config.toml
n_head = 5
d_mlp = 640
positions = "rope"
lr = 0.000947
beta1 = 0.95
lr_head = 0.00648
warmup_steps = 217
schedule = "wsd"
decay_shape = "pow"
final_lr_fraction = 0.0
seq_len = 256
train_tokens = 508800000
MLP neurons of a small language model. Each row is named by its layer, matrix (gate and up: input weights; down: output weights) and neuron, and shows model dimensions 128-223. Each number is 128 + 24 x the weight over its row's rms, rounded and kept within 0 to 255. A neuron's up and down rows have the sign that makes its largest values positive.
After each neuron's rows, "fires after" lists the tokens most often just before its 100 highest values on Wikipedia text that the model never trained on.

L4.gate551 [155 103 135 126 152 128 156 108 119 110 126 148 126 126 123 116 146 107 110  85 131 154 128 147  93 126 151 117 157 131  73 127 120 116  89  79 116 160 116 116 168 136 103 106 147 169 144 145 113 118  96 134 122 124 139 131 103 160 133 153 144 135  82 112 109 137 132 128 151 145 156 122 120 141 104 171 154 134  93 126 120 145  99 101 144  79 112 142 151 153  90 172 147 167 119 151]
L4.up551 [123 144 144 137 126  99 148 115 103 110 151 127 104 157 121 136 148 127 117 124 162  83  67 135 101 184 141 114 154 125 110 156 145 125  90 131 110 158 116 147 144 142 154 133 114 144 118 129 142 114 149 128 185 118 127  98 184 129 159 157 117 120 108 152  53 121 172 114 128 150 147 124 126 180 133 148 140 158 131 117 123 141 140 118 192 134 120 159 105 104 127 111 129 158 120 112]
L4.down551 [121 145 134  70 109 132 123 111 145 130 150  97 119 132  99 140 131 115 130 155 161 124 110 119 155 120 130 151 152 133 147  68 131 133 100 147  72 165 125 133 114 118 177 112 125 117 121 124 118 139 125  86 101 101 130 130 141 112 121 111 127 135 157  94 147 133  96 139 115 108 111 140  96 118 132 104 114 106 188 154 143 101 168 116  80 149 158 129 150 114 166  92 140 113 147 107]
fires after: "\n", "78"

L7.gate215 [135 116  71 105 122 117  97 142 142 158 152  81 137 140  89 128 115 140 120 115 106 143 114 115 145 126 144 120 166 158 137 187  98 110 113 111 158 110  94 154 162 110 165 142 121 119 140 180 149 141 169 147 173 151 154 114 160  78 107 201 136 142 108 140 124 108 170 127 130 121  96  92  96 126 101 113 133  84 144 127 132 122 156 158 146 124  77 164 113 161 145 104  96 151 141 130]
L7.up215 [192 125 119 109  84 121 122 164 140 118 130 170 167 137 168 120 119 102 134 152 131 129 115  96 115 104 160 146 125 110 130 144 125 155 162 127 163 147 176 116 121 128 196 122  85 170  86 145 113 138 107 117 111 145 126 139 139 141 158 132 123 135 137 151 160 137 135 154 117 161 148 129 125 120 131 101 153 156 144 115 120 135 130 133 112 142 119 151 119 122 138 101 129 115 118 178]
L7.down215 [ 85 107 111 150 116 139 101 122 118 137 101 132 118  97 164 123 123 127 120 133 129 112 111  43 125 122 149 133  87 132 102 111 113 129 155 175 152 129 111 126 116 118 121 112 100 120 105 135 149 148 116 147 126 124 115 132 106 158 150  68 143 130 109 118 116 148 101 152 110 109 158 156 146 141 169 160 130 131 110 145 138 161 156 145 130 183 117 120 128 146 108 131 114 125 145 125]
fires after: " in", "In"

L2.gate45 [147 127 115 124 116 113 147 138 120 124 165  73 105  81 165  97 169 110 124  89 140  85 155 172 131 150 152 168 142 111 105 133  90 148 135 142 154 140 135 150 169  91 118 104 114 162 176 140 139 118 143 126 133 168 125  95 122 146 105 111 136 101  78 149 134 141 134 151 115 183 140 117 122 129 124 126 145 187  86 134 133 128  88 134 173 145 149 156 150 111 131 162 108 144 117 137]
L2.up45 [105 101 122 141 100 106 150 111 142 103 159 125 125  99 113 141 110 146 138 101 167 123  82 164 126 189 183 138 169 110  99 128 117 108 132 132 115 147 155 126 129 120 107 110 112 119 137  98 127  93 132 109 123 146 100 124 147 162 111 117 128  87 138 147  94 152 117 121 105 114 165  76 122  93 148 122  94 167 142 143 120 126 112 145 133 110 105 112 104  84 129 135 149 129 120 139]
L2.down45 [104 112 143 120 147 121 132 105 127 133 138 114 110 144 106 151 145 156 138 160 132 126  65 121 145  92 130 116 195 143 144  86 177  78 113 132 111 140 134 124 117 129 128 128 109 104 113 107 120 109 104 121 116  87 125 125 131 116 158 107 130 102 193 107  93 152 127  83 114  94 121 140  31 142 114 103 100 116 165 118 124 115 155 135 104  70 163  84 109 112 125 112 154 114 152 122]
fires after: "\n"

L7.gate344 [120 155 153 133 142 121 169 102  54 146 102 120 121 176 167 121 146  97  92 158 144 111 176 130 136  84 154 130 125 157 178 131 137 122 136 123  88 140 110 149 113 165 140 116 136 155 125  98 145  85 142 152 119 119 126 110 147 122 135 168 119 123 140 142 132 100  95  87 126  83  51  95 111 186 134 132 128 110 131 134 132 100 107  76 159 144 127 168 148 161 150 108 120 132 110  94]
L7.up344 [104 118 152 112  87 144 103 105  77 118  88 123 119 169 151  78 146 107  92 117 125 112 131 124 143 109 144 125 136 167 155 142 133 135 146 143 135 106 106 124 124 180 129 134 114 144 113 124 179 114 134 161 109 154 136  91 116 135 103 104 130 112 166 155 114 104 122 134 123  83  66 135 113 119 176 159 140 106 161  93 171 160 131 114 146 155  97 129 195 149 130 131  91 126 118  95]
L7.down344 [136 104  93 209 134 149 134 192 150 123 143 142 154 103 118 128 117 129 143 120 121 167 138 145 109 127 131 133 105 125  94  74  97 141 151 126 146 119 128 105 121 122 115 144 114  77 144 153 101 139 106 137 155 130 122 121  99 132 159 141 143 139 111 131 114 163 139 129 127 153 168 161 255 142 113  99 126 127  87 159 126 113 109 137 142  78 144 119  87 134 124 118 130 120 137 128]
fires after: " the", "The", " The"

L9.gate18 [117 118 171 104 137 131 119 111 140 170 105  97 126 150 103 152 146 134  80 174 171  85 150 124  94  51 118 132 130 166 164 160 146 172 114 110 115 138 149 130 127 103 143  91  97 147 129  96 137 157 129 164 122 136 132 121 144 126 140 127 111 134 153 155 147 132  94 168  85 108 107 113  97 108 200 156 102 109  84 143 141  94 117 157 125 164 124 156 114 132 102  72  92 177 145 130]
L9.up18 [123 151 180 150  88 128 118 124 137 131 159 128  97 114 102 125 110 139 110 165 146 114 126 121 119 114 130 139 135 142 171 144 170 142 135 132 120 100 143 140  98 117 116 132 122 148 155 155 140 140 153 133 118 132 154 112 164 139 139 101 134 132 199 146 122 124  80 140  87 105  93 107 145  86 151  89 119 114 114 104 130 158 137 145 100 144 119 123 106 105 142  84 114 109 159  91]
L9.down18 [123 188 111 152 135 154 126 127 144 115 121 109 114 114  99  97 106 139 167  69 122 111  98 168 132  97 120 139 115  84 136 146 127 144 129 157 137 132  98 122 111 146 105 119 107 108 149 156 131 107 152 133 107 131 134  95 162 129 159 134 138 128 160 162 119 112  93  98 127 151 132 116  72 120 100  72 170 105 141 109 118 188 177 163 114 125 118 134 109  89 145 162 127 101 119 115]
fires after: " the", "The"

L2.gate286 [178 122 126 105 102  98 161 153 115 119 112  92 111  67 163  98 124 127 122 129 155 147 121 120  85 132 138 177 134 106 123 112 177 155 112 111 161 147  97 109 141  86  81  94  81 119 133 111  95 117 142 127 144 159 117 135 140 120 100 132  89 119 104 122 115 134 127  90 122 141 140 120  89 127 131 153 143 121 107 146 113 137 108 153 141 101 151 132  94 133 131 150  90 147 127 157]
L2.up286 [165 123  97 138 118 130 142 117  91 111 124  99  87  98 128 132 129 108 135 134 123 100 119 120 105 135 100 145 103  98  95 104 175 130 140 116 150 169 159 167 152 120 166 106 108 131 131 122 117 178 133 126  92 152 148  72 168 158 135  91 135  75 147 155 141 133 117  87 116 125 142 129 123 131 103 111 140 111 119 144 148 145 130 108 155  82 139 123 159 139 133 103 100 141 161 138]
L2.down286 [120  95 117 112 137 105 119  85 132 109 154 112 118 121  71 128 148 127 157 103 111 114 121  98 118 148 125 102  73 136 113  66 159 143 134  94 152 159 145 150 133 117 168 142 145 146 115 120 144 150 119 101  69 111 145  95 150 148 126 114 161 108 163 112 148 126 132  93 102 105 106 122  86 146 120  94 130 127 164 134 148 119 153 107 142 101 192 129 123 120 126  91 126  99 170 115]
fires after: "\n"

L7.gate324 [108 122 132 153 140 144 158  98  92 134  97 129 172 154 125 137 108  98  74 123 116 163 114 133 107  79  90 206 133 148 161 108 170 146 109 111 107 127 169 172 129 162 143 109 124 163 105  98 140 112 133 138 107 132 151 117 147 115  98  97 146 114 120 138 113  87 110 137 116 111 138 122 143 122 108 148 150 144 125 156 133 148 132 164 114 118 135 131 169 158 124 134 114 117  91 138]
L7.up324 [107 138 110 125 135 142 139  86 130 139 127 165 132 189 119 124 138 139  97 128 108 121  73 124 160 115 144 124 126 112 164 133 109 144 124 155 120 106 150 168 127 159 125 122 139 143 162  84 120 135 127 176 140  82 108 122 145 147 157  93 163 138 158  79 151 126  97 152 164 121 145 134 118 149 151 113 120 140 106 128 179  81 104 107 141 148 116 119 117  87 125 147 144  86 109 110]
L7.down324 [106 139 138 116 155 124  69 127 149 104 150 128 129 115 118 110  96 132 164 129 142 130 161 125 112 126 133 109 102 106 112 163 118 113 123 121 165 147 100  91 171 114 101 105 143 146 124 166 131 116 133 115 153 160 116 122 126 146  94 138 128 132 104 100 111 119 141 139 149 131 106 135  65 129 174 179 122 118 110 146 108 181 123 161  84 165  92 138 118 103 116 149 143 106 131 129]
fires after: " the", " a", " The", "The"

L3.gate602 [115 124 142 141 147 141 136 148 123 117 106  87 161  32 163 115 132 101 114 137 162 127 108 171  98 136 107 121 146  90 140 118  93 153 114 105 133 164 108  62 118 114 114 107 117 118 113 140 129 112 173 127 124 148 125 112 105 136 146 134 144 113  96 108 100 138 124 125 134 131 122 130 115 124 128 172 146 153  98 138 141 142  89 168 135 107 138 168 120 101 124 131 110 132 135 148]
L3.up602 [ 99  84 114 139 111 137 125  91 120  96 176 124 135  84 124 154 105 141 141  79 145 146 132 106 112 132 123 144 145 121 115  99  94 148 114  89 109 149 164 143 117 120 159 133 134  97 147 129 120 111 121 101 127 161 104 169 102 171 125 136  98 112 137 148 153 154 127  91 113 117 142 113 135 182 101 143 118 123  97 130 132 140  93 153 123 107 126 156 126  99 148  94  89 101 140 150]
L3.down602 [126 104 135 125 110 127 144  99 128  88 158 150 120 135  91 134 103 170 147 112 118 123 118  91 133 118 127 161 164 147 125  45 155 139 118  82 102 120 182 198 137 135 159 163 118 105 157 114 110 127  76 126 134 121 133 158 161 111 116 125 125 121 161 154 163 132 136  93  96 122 132 125 108 198  97  99 117 120 105 117 124 119 138 106 135 119 134 113 124 125 153  96  82 122 127 148]
fires after: "\n"

L9.gate105 [144 137 139 128  95 128  80 113 111 136  97  75 116 121 145 116 102 120 167 121 130  94 135 166 127  95 117 151 133 159 153 117 135 185 116  83  83 104 161 117 147 132 199 112 141 114  95 149 167 174 136 134  79 116 117 161 134 116 117  81 132 143 102 122 138 147 126 156 151 145 119  87 127  90 110 147 149  89 130 143 159 105  91 131 173 161 117 130 101 136 132  82 122 151 135  97]
L9.up105 [115 143 128 152 100 140  93 151 146 181 113  93  80 112 126 114 125 134 142 133 129 134 104 127 143 122 102 169 114 129 157 135 161 171 123  84  59 100 128 179 121 137 128 114  99 119 145 130 147 136 142 154 145 146 142 142 139 137 107 106 144 168 108 147 129 135 143 105 117 130 109 142 144 125 121  95 102 140  91  93  97 111 139 117 148 100 150  67 102 132 115  87 110 135  99 119]
L9.down105 [115 124 103 140 152 118 117 147 144 147 109 122  83 130  90 119 131 131  97  79  59 118  57  64 153  82 117 171 172 115 112 160 116 149 109 147 130 135 128 146 111 117 140 104 101 104 123 147 106 121 129  93 155 139 130 116 170 135 156 132 134 173 131 127 121 111  95 132 123 131 109 153 119 117  95 142  97 156 161 101  89 146 121 108 149 163  80  87  93 145 100 144 116 114 136 139]
fires after: " the", " and"

L2.gate557 [141 143 105 128 113  96 150 161 112 106 137 139 117  45 160 130 116 125 120 111 168 128 143 163  96 147 158 221 121 107 133 138 154 128 114 112 166 157 140 117 140 118  64 105 127 131 126 110 102  99 163 129 170 155 133 125 137 126  96 127 127 131 126 117 103 114 132 116 125 130 141 124 106 135 141 129 147 159  78 133 116 142  85 135 145 110  90 181 131 108 119 166 122 155 130 183]
L2.up557 [124  97 118 151 157 108 151 119 122 120 128 135 141 102 136 128 139  89 108 123 141  84 131 129 136 125 124 148 152 103 133  99 161 143 108  97 105 178 144 106 122 131 143  95 145 111 134 120 102 128 152 116 104 148 118 139 181 132 117 100 116 110 121 149 126  97 131 107 141 128 136 146 138 155  94 115  98 156 110 140 138 166 125 144 137 134 107 131 165 123 179 105 156 112 124 114]
L2.down557 [ 97 105 126 120 147 102 118 115 123 143 118 109 123 133 102 126 118 127 147 124 140 108 116  60 106 106 144 105  76 121  98  81 142 159 106  81  92 122 154 135 141 136 183 136 149 122 134 133 164 156 132 125 104 102 134 133 168 106 138 121 144 100 138 114 130 104 135 106  86 136  98 148 103 149 117 140  97 158 142 114 123 120 159 109 119 125 179 120 130 129 148  67  94 111 137  76]
fires after: "\n"

L9.gate368 [120 154 121 123  92  71 105  96 136 129 131  78 110 123  99 102 141 156 140 149 135  94 171  93 135 103 154 115 117 118 121 121 124 108  98 168 112 147  80 158 157 135 142 123  97  87 176 106  95 124 152 138 135 123 143 143 108  97 117 123 179 152  87 168 113 132 152 128 138 183 136 145  97 123 108 145 109 101 118 134 142 146 129 130 120 150 103 148 165 156 151 144 133 147 117  81]
L9.up368 [161 114 144 121 128 160 134 144 147 172 107 152 139 177  76 102 126 127 150 145  95 133 123  84 149 144 117 138 140 139 146 157 128 145 148 154 175 172 124 157  98 100 131 145 103 135 130 157 147 190 119 119 136 130 142 102 129  91 133 123 108 180 108 127 126 132 134 115 111 125 173 111 136 111 133 108  97 144 153 124 155  95 171 112 120 121 135 147 140 167 152 103 144 121 136 160]
L9.down368 [137 165 111 127 146 136  92  95 116 122 127 126 149  92 162  97 144 129 140 125 178 155 149 185 106 136 125 126 124 124  94 151 184 134 145 128 110 119 140 105 148 111 163 146  88 126 118  81  85 109  95 141  88 174  96 118 118 134 164  85 122  80 168 108 138 128 107 126  80 116 102 115 134 139 176 142 142 124 144 110 140 141 116 145 129 118  76 140 132 154 128 125 167 138 150 146]
fires after: " in", " In", " Z", "In", " al", " L"

L8.gate606 [129 127 153 116 106 113  84 110 111 131  64  87 108 114 137 116 141 141 134 139 118 120 131  95 136  84 124 155 150 125 170 135 138 131 152 149 115  92 108 153 128 148 156 147  90 111 124 109 187 153 122 129 107 156 137  98 145 136 168 155 124 128 143 151 110 123 124 125  76 109  89  98 109 109 130 140 102 106 112 157 116 134 103 122 159 172  99 152 117 162 100  95  96 180 120 115]
L8.up606 [108 106 149 139 131  91 116 153 110 123  78 103  65 104 138 122 123 112 111 168 143 145  84  86 107 115 124 144 132 133 133 113 159 129 171 129 114 138 118 146 100 139 131 155 116  67 124 140 170 129 117 156 124 149 127  84 162 140 134 150 129 130 150 152  88 109 112 113  79 113 117  66 142 136 131  99 142  95 127 154 139 125 134 146 156 147 139 129 100 129 119 133  84 129  56 132]
L8.down606 [138 139 110 179 153 130 132 167  91 131 124 158  90 101 126 148 120 127 121 148 112 176 132 116 109 128 129  93 164 144 111 110 127 142 156  62 120 110 130 122 104 130 120 153 132  64 129 116 120 159 102 171 100 123 122 117 105  95 143 166 133 130 114 123 116 164 143 142 133 137 164 144 201 130 162 160 162 100 134 170 129 100 133 151 136  99 125 115 130 104 154 146 164  83 134 133]
fires after: " the", " The", "The"

L2.gate350 [177 124 107 162 115 132 153 115 124 152 147  90 141  79 138 121 144 147 159 136  99 120 121 168  99 110 125 163 103  86 136 112 111 165 123 138 115 102 131 109 133 110 115 111 112 134 177 153 137 103 140 133 141 102 145 111 115 134 132 138 143 115 100 123  93 168 108 108 102 121 141 136 124  91 123 144 105 131 104 163 132 131  99 155 116 139 131 141 101 114 100 130 101 138 131 118]
L2.up350 [151 156 145 149 113 122 131  92 148 103 170 131  92  77 158 145 119 161 129 107 172 146  75 153 124 152 157 139 161  86 130 150 130 141 144 159 114 129 133 123 128 108  92 125 154 100 135 136 126  90 144 107 114 116 110 129 140 160 144 127 104  94 118 127 110 142  82 112 103 139 147  94 119 134 109 121 101 129 109 167 139 156 142 132  96 117 128 120 101  84 103 113 108 133 142 125]
L2.down350 [113 128 137 112 153 127 157  80 116  93 134 140  78 145 123 136 129 126 112 126 155 115 109 119 143 115 149 116 215 129 106 124 146  95 149 129 130 155 126 142 147 139 157 150 146 107  82  95 124 122 132 143  57 142 116 142 134 142 127  99 135 115 159 148 128 122  82 110 129 137  96  98 124 172 102  88 129 148 141 115 128 130 143 119 113  98 133 136 136 112 155 115 113 113 160 139]
fires after: "\n", "In", "The", " In"

L7.gate543 [121 177 126 112 156 189 122 126  95 188  95 148 104 134 105 146 182 114 134 164 140 100 137  95 180  60 100 115 177 123 166 132 186 125 117 164 113 137 130 179 138 138 153 147 109 117 121 105 124 133 137 151 123  63 127 120 131  92 146 129 101 170 122 159 138 121 139 116 144 100 130 127 127 104 131 123 117 114 140  97 175 127 148  90 145 150 111 141 101 163  82  89 116 140 112 120]
L7.up543 [125 151 122 131 127 195 110 100 123 114 142 147  67  66 120 191 133 112 107 131 139  98  98 160 125  91 168 151 135 107 127 148 163 163 147 135 139 130 115 139 126 102 151 106 128  98 133  78 130 127 173 105 104 170 123 121 141 115 157 124 122 167 149  92 133 120 143 115 146 109 132  98 148 128 136 122 111 140 112 118 127 163 127 116 128 146 123 138 120 136 149  89  75  81 128 107]
L7.down543 [124 132 126 170 130 127 147 128 115 111 155  91 107 114 131 137  98 149 132 100 126 105 121 181 117 104 149 156 134 102 121 113 110 146 128  87 122 164 138 102 141 119 109  92 149  91 138  77 141 118 171 106 112 188 142 132 137 121 152 118 145 114 165  86 131 114 117 149 120 148 181 114 161 160 105 139 125 138 136 159  94 168 151 151 136 198 177 136 154 125 161 139  76 125 159 119]
fires after: " the", " gave", " The"

L2.gate143 [142 143  69 126  68 115 154 133 108 178  72 152 112 122 121 131 130 113 137 124 102 121 137 119 132 147 112 149 129 148  88 141 111  97 145 123 129 146 124 147 100 125 112 138  80 157 115  72 112 117 169  77 118 146  92 145 151 128 138 106 146 140 105  87 132 116  73 139 142 124 133 131 136 126 157 137 138 123  97 148 119 121 129 131 170 120 113 108 167 135 129 126 161 176 141 110]
L2.up143 [152 134 102 109  65 121 153 154  59 148  64 135 138 137 100 117 133 141 153 134 102 124 145 127 138 136 101 149 172 127  98 172 134 130 122 134 116 148 118 123 101 118 122 124  60 168 106  81 119 142 165 111 114 121 114 128 148 139 130 123 161 156 108  97 162 118 110 145 130 122 105 165  77 136 176 161 134 123  99 166 119 120 112 124 174 153  80  98 137 139 114 125 146 175 155 114]
L2.down143 [112 109  92 182 137 106 143 143 128 141 109 125 122 126 121 110 150 112 140 122 116 136 117 128 131 147 147 131  63 133 113  70  90 118 144 120  95 122 125 110 116 125 147 141 130 156 118 107 119 101 166 139 111 124 115 146 122  99 115  84 145 120 131 121 118 148 129 121 110 126 126 133 255 148 131 128 147 138 135 163 136 139 134 107 123  85 120 148 155 119 155 117 134 138 102 135]
fires after: " the", " a", "),", " of"

L7.gate59 [111 142 162 107  96 104 179 123 160 158 110 124 145 169 128 118 150 148 122 123 139  94 129  85 135 106 147 129 157 143 160 111 158 126 114 150 128 132 127 138 137 155 133 155 116 147 118  68 159 125 102 156 132 153 119 123 116 122  64 127 129 131  88  91 127  82 100 175 110 111 104 152 116  98  87 106 143 109 110 133 127 157 106 147 132 117  88 139 142 120 134  94  75 130  92 100]
L7.up59 [128 124 148 119 112 123 146 126 120  75 108 148 121 162 166 145 128 147 129 153 163 132 115  99 104 120 127 105 112 135 142 137 134 148 154 129 127 134 140 142 155 156 127 124 144 134 129 106 168 128 139 143 125 137 116 108 142 138 149 131 125 118 143 139 102 138 101 168 162 124 127 140 131 101 134 123 104 137 158 143 134 116 108 140  90  79  95 133 115 126 122 160  88 125  91 149]
L7.down59 [122 147 122 158 157 149  63 107 121 112 138 139 147 131 154 149 119 125 117 151 103 125 113 153 101 151  81 118 120 148  98 128  87 143 132 139 149 102 115 106 133 148 112 126 124 141 132 164 122 126 131  88 135  73 163  99 141 113 194 134  96 147 118 129 144 177 147 113 133 155 107 144 166 135 182 111 102 165 153 162 115  94 153 112 114 133 124 110 110 112 148 147 133 105 180 171]
fires after: " a", " the", "The", " |", " The"

L8.gate37 [126 116 135 113  84 133 138 148 127 148 114 109  83 132 119 128 133 148  91 169  91 155 127 137 145 105  90 179 113  60 122 126 112 123 127  91 104  83 167 137 135 136 102 144 145 103 126 118 135  94 103 146 125 103 135 117 123 119 121 155 146 136 108 115 135  94  94 113 149 128 103 128 124 120 159 128  88 136 125 129 161  88 127 122 135 145 133 125 132 103 125 184 156 122 135 107]
L8.up37 [136 125 176  95 152 147  72 132 132 162  82 107 138 183 158 118 153 108 107 161  88 121 116  95 172 120  78 135 134 129 183 135 129 144  93  88 110 159 158 188 144 121 165 102 107 169 100 112 157 109 117 180  96 171 137  84 116 118 121 108 111 121 105 139 159 133 115 152 137  99 140 118 105 110 184 160  73 136 149 146 131 119 124 112 157 137 111 120 159 147 126 143  53 140 117 116]
L8.down37 [122 115 115 132 125 123 120 121 140 133 115 187 101  92  90 143 111 114 132 129 112 167  92 102  76 138 119 119  84  98  91 158 130 113 180 103 123  54 130 120 115 132 101 167 118  79 124 165 120 102 146 148  83  94 137 125 136 116  89 136 111 103 147 134 108 112 142 122 144 140 136 190 209 124 148 112 114  90 130 126 171 110 154 136 100 134 147 121  98 114 122 154 175 113 141 117]
fires after: " the", " The", " a", "The", " ", " c"

L7.gate323 [131 146 159  89 125  96 130 120 145 107 103 127  87 102 125  77 163 159 131 137 122 116 138 123 112 137 162 156 149 141 166 149 138 138  72 130  70 113 135 134 157 154 161 157 140 124 158 102 170 101 115 114  92 146 129 128 155 131  91 130 167 123 114  98 101 125 140 120  74 170 121 115 120 160 120 173  85 103 102  84  98 146 113 112 131 163 105 154 167 139 112 131  83 121 125  88]
L7.up323 [135 147 164 107 110 112  92 114 131 119 142 109 122 146 174 110 136 100 129 135 161 141 146  87 103 128 154 120 126 143 135 136 184 122 121 156  84 118 111 124 153 138 122 152 147 121 104 140 164 116 132 107 104 169 143 142 146 148 124 124 136  96 177 111 142 131 159 119 119 142 152 136 159 137 131 148  61 127  99 101 146 176 124  99 115 145 112 123 126 117  79 122  77 128 135 102]
L7.down323 [129  93 119 184 173 169 109 120 114 147 159 130 166 141 121 133 112 122 135 128 112 110 117 114 115 114 116 125 104 130  92  78 114 126 201  76 170 128 123 119  92  95 124  69 139 137 114 156 114 151  90 156 131  93 118 122  63 124 155 131 144 136 129 135 158 169 136 145 183  99 137 123 226 125 129 126 154 123 129 147 126 113 121 125 135  81 105 128  95 170 153 136 158 130 145 175]
fires after: " the", " a", "\n", "==="

L4.gate631 [153 114 132 146 108 100 119  93  97 100 141 119 122 137 129 143 126  99 149 127 142 152 126 114 125 168 136 146 114 155 135 138 102  93 110  95 116 146 135 117 124 124 127 116 126 116 103 126  89  93 120 120 162 134 122  93 124 165 143 136 113 135 169 138  98  97 155 101 127 126 173  72 123 145 130 128 127 175 148 148 118 111 116 153 149 111 101 157 142  83 117 156 139 135 141 110]
L4.up631 [173 130 135 121 108 114 151 165 152 142 137 135 100  89 136 107 145 164 137 132 122 120 136 157 114 109 126 159 146 149 135 101 142 156 131  98 152 143 134 173 161  63 126 100 144  89 121 109 172 129 129 112 120 103 154 101 118 110 167 165 105  95  77  87 166 103 155  97 113 107 121 124 136 128 111 107 133 127 115 152 112 152 112 156 142 151 123 134 124 138 161 137 116 178 152 130]
L4.down631 [129 107 109  92 117 104 125  76  90 132 131 121 121 162  99 115 133 109 140 160 124 149 125 119 137 141 151  95  80 119 125  62 109 135 118 155 122 150 112 109 108 176 128 139 121 153 141 155 132 137 119 132 120 124 129 120 165 165 123  76 146 136 194 126 113 134  97 127 133 134  87 111 150 150 107  99 169 142 175 121 146 127 188 117 112  89 170  91 125 113 140 122 167  96 125 108]
fires after: "\n", "_"

L5.gate214 [105 150 120 108  82 115  97 169 142 110 104 110  95  84 141 114 125 109 165 112 135 113 142 113 119  96  71 115 153 142 115 170 120 102 126 132 132 137 106  93 124 123 115 161 149  90 126 120  89 120 167  86 128 126 117 117 153 165 123 164 118 133 122 134 146 130 125 136 127 141 103  92 111 148  72 147 168 129 109 104 144 145 146  72 130 169 110 132 102 152  87 123 150 145 138  77]
L5.up214 [150 100 139 108 100 133 178 122 121 162 124 138  99 144 133 101 125 115 128 124 102 162 140 136 122 141 132 125 158  95 137 142  88 132 133 129  87 117  93 173 144 143  99 136  95 136 122 105 139 151 134 118 132 120 160 136  89 106 129 154 120 145 108 126 117  47 132 144 116 145 136 149 118 120 148 151 194 123 115 136 130 107  79 173 107 101  98 126  97 104 119  92 155 135 140 123]
L5.down214 [111 123 125 112 116 111  93 144 134  92  97 136 100 115 141 113 126  99  95 109 100 140 103 109 130 122 118 111 135 127  96 153  84 111 128 147 121 135  91 108  94 128 126 139 125  96 141 114  99 148 159 114 116  91 115 139 134  99 135 117 125 148 108 138 135  84 122 127 121 137 148 109 139 114 132 112 176  92 100 162 131 128 117 136 140  97  54  81 109 111 143 122 178 112 160 131]
fires after: " the", " The", " a", " his"

L11.gate185 [165 152 123 133 110 129 121 100 158 105  59 121 136 157 155 129 154 105 113 141  98 115 136 119 126  85 117 159 155 140 136 138 188 144 136 132  88 143 108 121 128 128 118 106 143 128  85 123 201  95 132 158 115 117 108 106 132 137 111 176  91 133 139 132  91  79 145 154 125 127  98 146 104 154 147 116 153 123 101 150 153 160 130 109 140 153 144 111 141 132 134 158 137 133 135 120]
L11.up185 [ 72 146 125 112 101 134 106 118 114 152  76 131 140 114 142 153 124 112 117 121  89 142  88 106 126 135 143 154 165 142 128 133 157 145 139 122 118 147 160 150 119 160 165 159 136 123  84  78 141 141 125 147  86 124 139 110 128 112 135 159 135 134 151 107 113 112 134 143 156 113 130 141  90 170 132 143  85 104 137 126 129 119 114 111 143 157 141 142 154 117 153 120 105 124  96 136]
L11.down185 [140  86  96  84 159 104 140 153 124  84 136 133 125 160 140 156 151 134 153 126 156 135 143 155 142 154 106 103 175 111 131  97  84 133 132  80 137 142 140 135 117 125 130 147 125  84 140 146 136 121 131 114 116 135 110 133 122 144 125 105 126 120 113 128 124 182 130 136 118 160 124 130 157 114 133 110 154 145 139 124 155  99 121 137  86  89  94 145 143 104 115 161 180 139 147 108]
fires after: " |", "-", " the"

L7.gate258 [118 160 127 111 112  98 124 101 139 134 122 128 126 105 109 117 133 169 113 143 147 115 108 145 163 107 115 145 130 110 108 106 141 130 115 143 122 102 138 199 131 122 136 136 110 139 130 130 178 141 133 157 130  80 172  92 169 117 106 153 110 136 142 146 110 114 157 108  56  94  75 100 121 151 139 158  75 123 107 104 140 127  87 134 149 158 138 159 153 146 145 112 102 182  99  83]
L7.up258 [166  73 159 167 148 142 172  88 115 143 127 171 113 176 116 163 130 131  81 147 144 104 139  68 135 130 143 146 129 144 141 101 110 106 152 128 158 149 158 134 120 122 164 116  83 133 133 122 126 110  99 101 108 113 119 114 160 140 144 111 143  99 171 133 147 136 110 121 152 159 129 141 128 135 127 124 141  91 140 148 131 124 140 133 131 143 122 157 109  91 160 146 113 138 152 129]
L7.down258 [119 117 116 142 117 152 122 119 124 146 126 105  92 114 133 109 102 163 152 135  94 124 145  62 108 136 140  98 143 164  80 143 112 131 138 129 124 108  92  62 135 104 102 119 129 106 117 190  88  82 127 121 134 139  91 147 108 102 133 110 132  75  91 136 136 160  96  87 148 127 153 134 157 134 116 105 137 124 119 166 145 116 137 127 117  91  86  91  98 118  94 146 136  89 115 104]
fires after: " the", " The", " a", "The"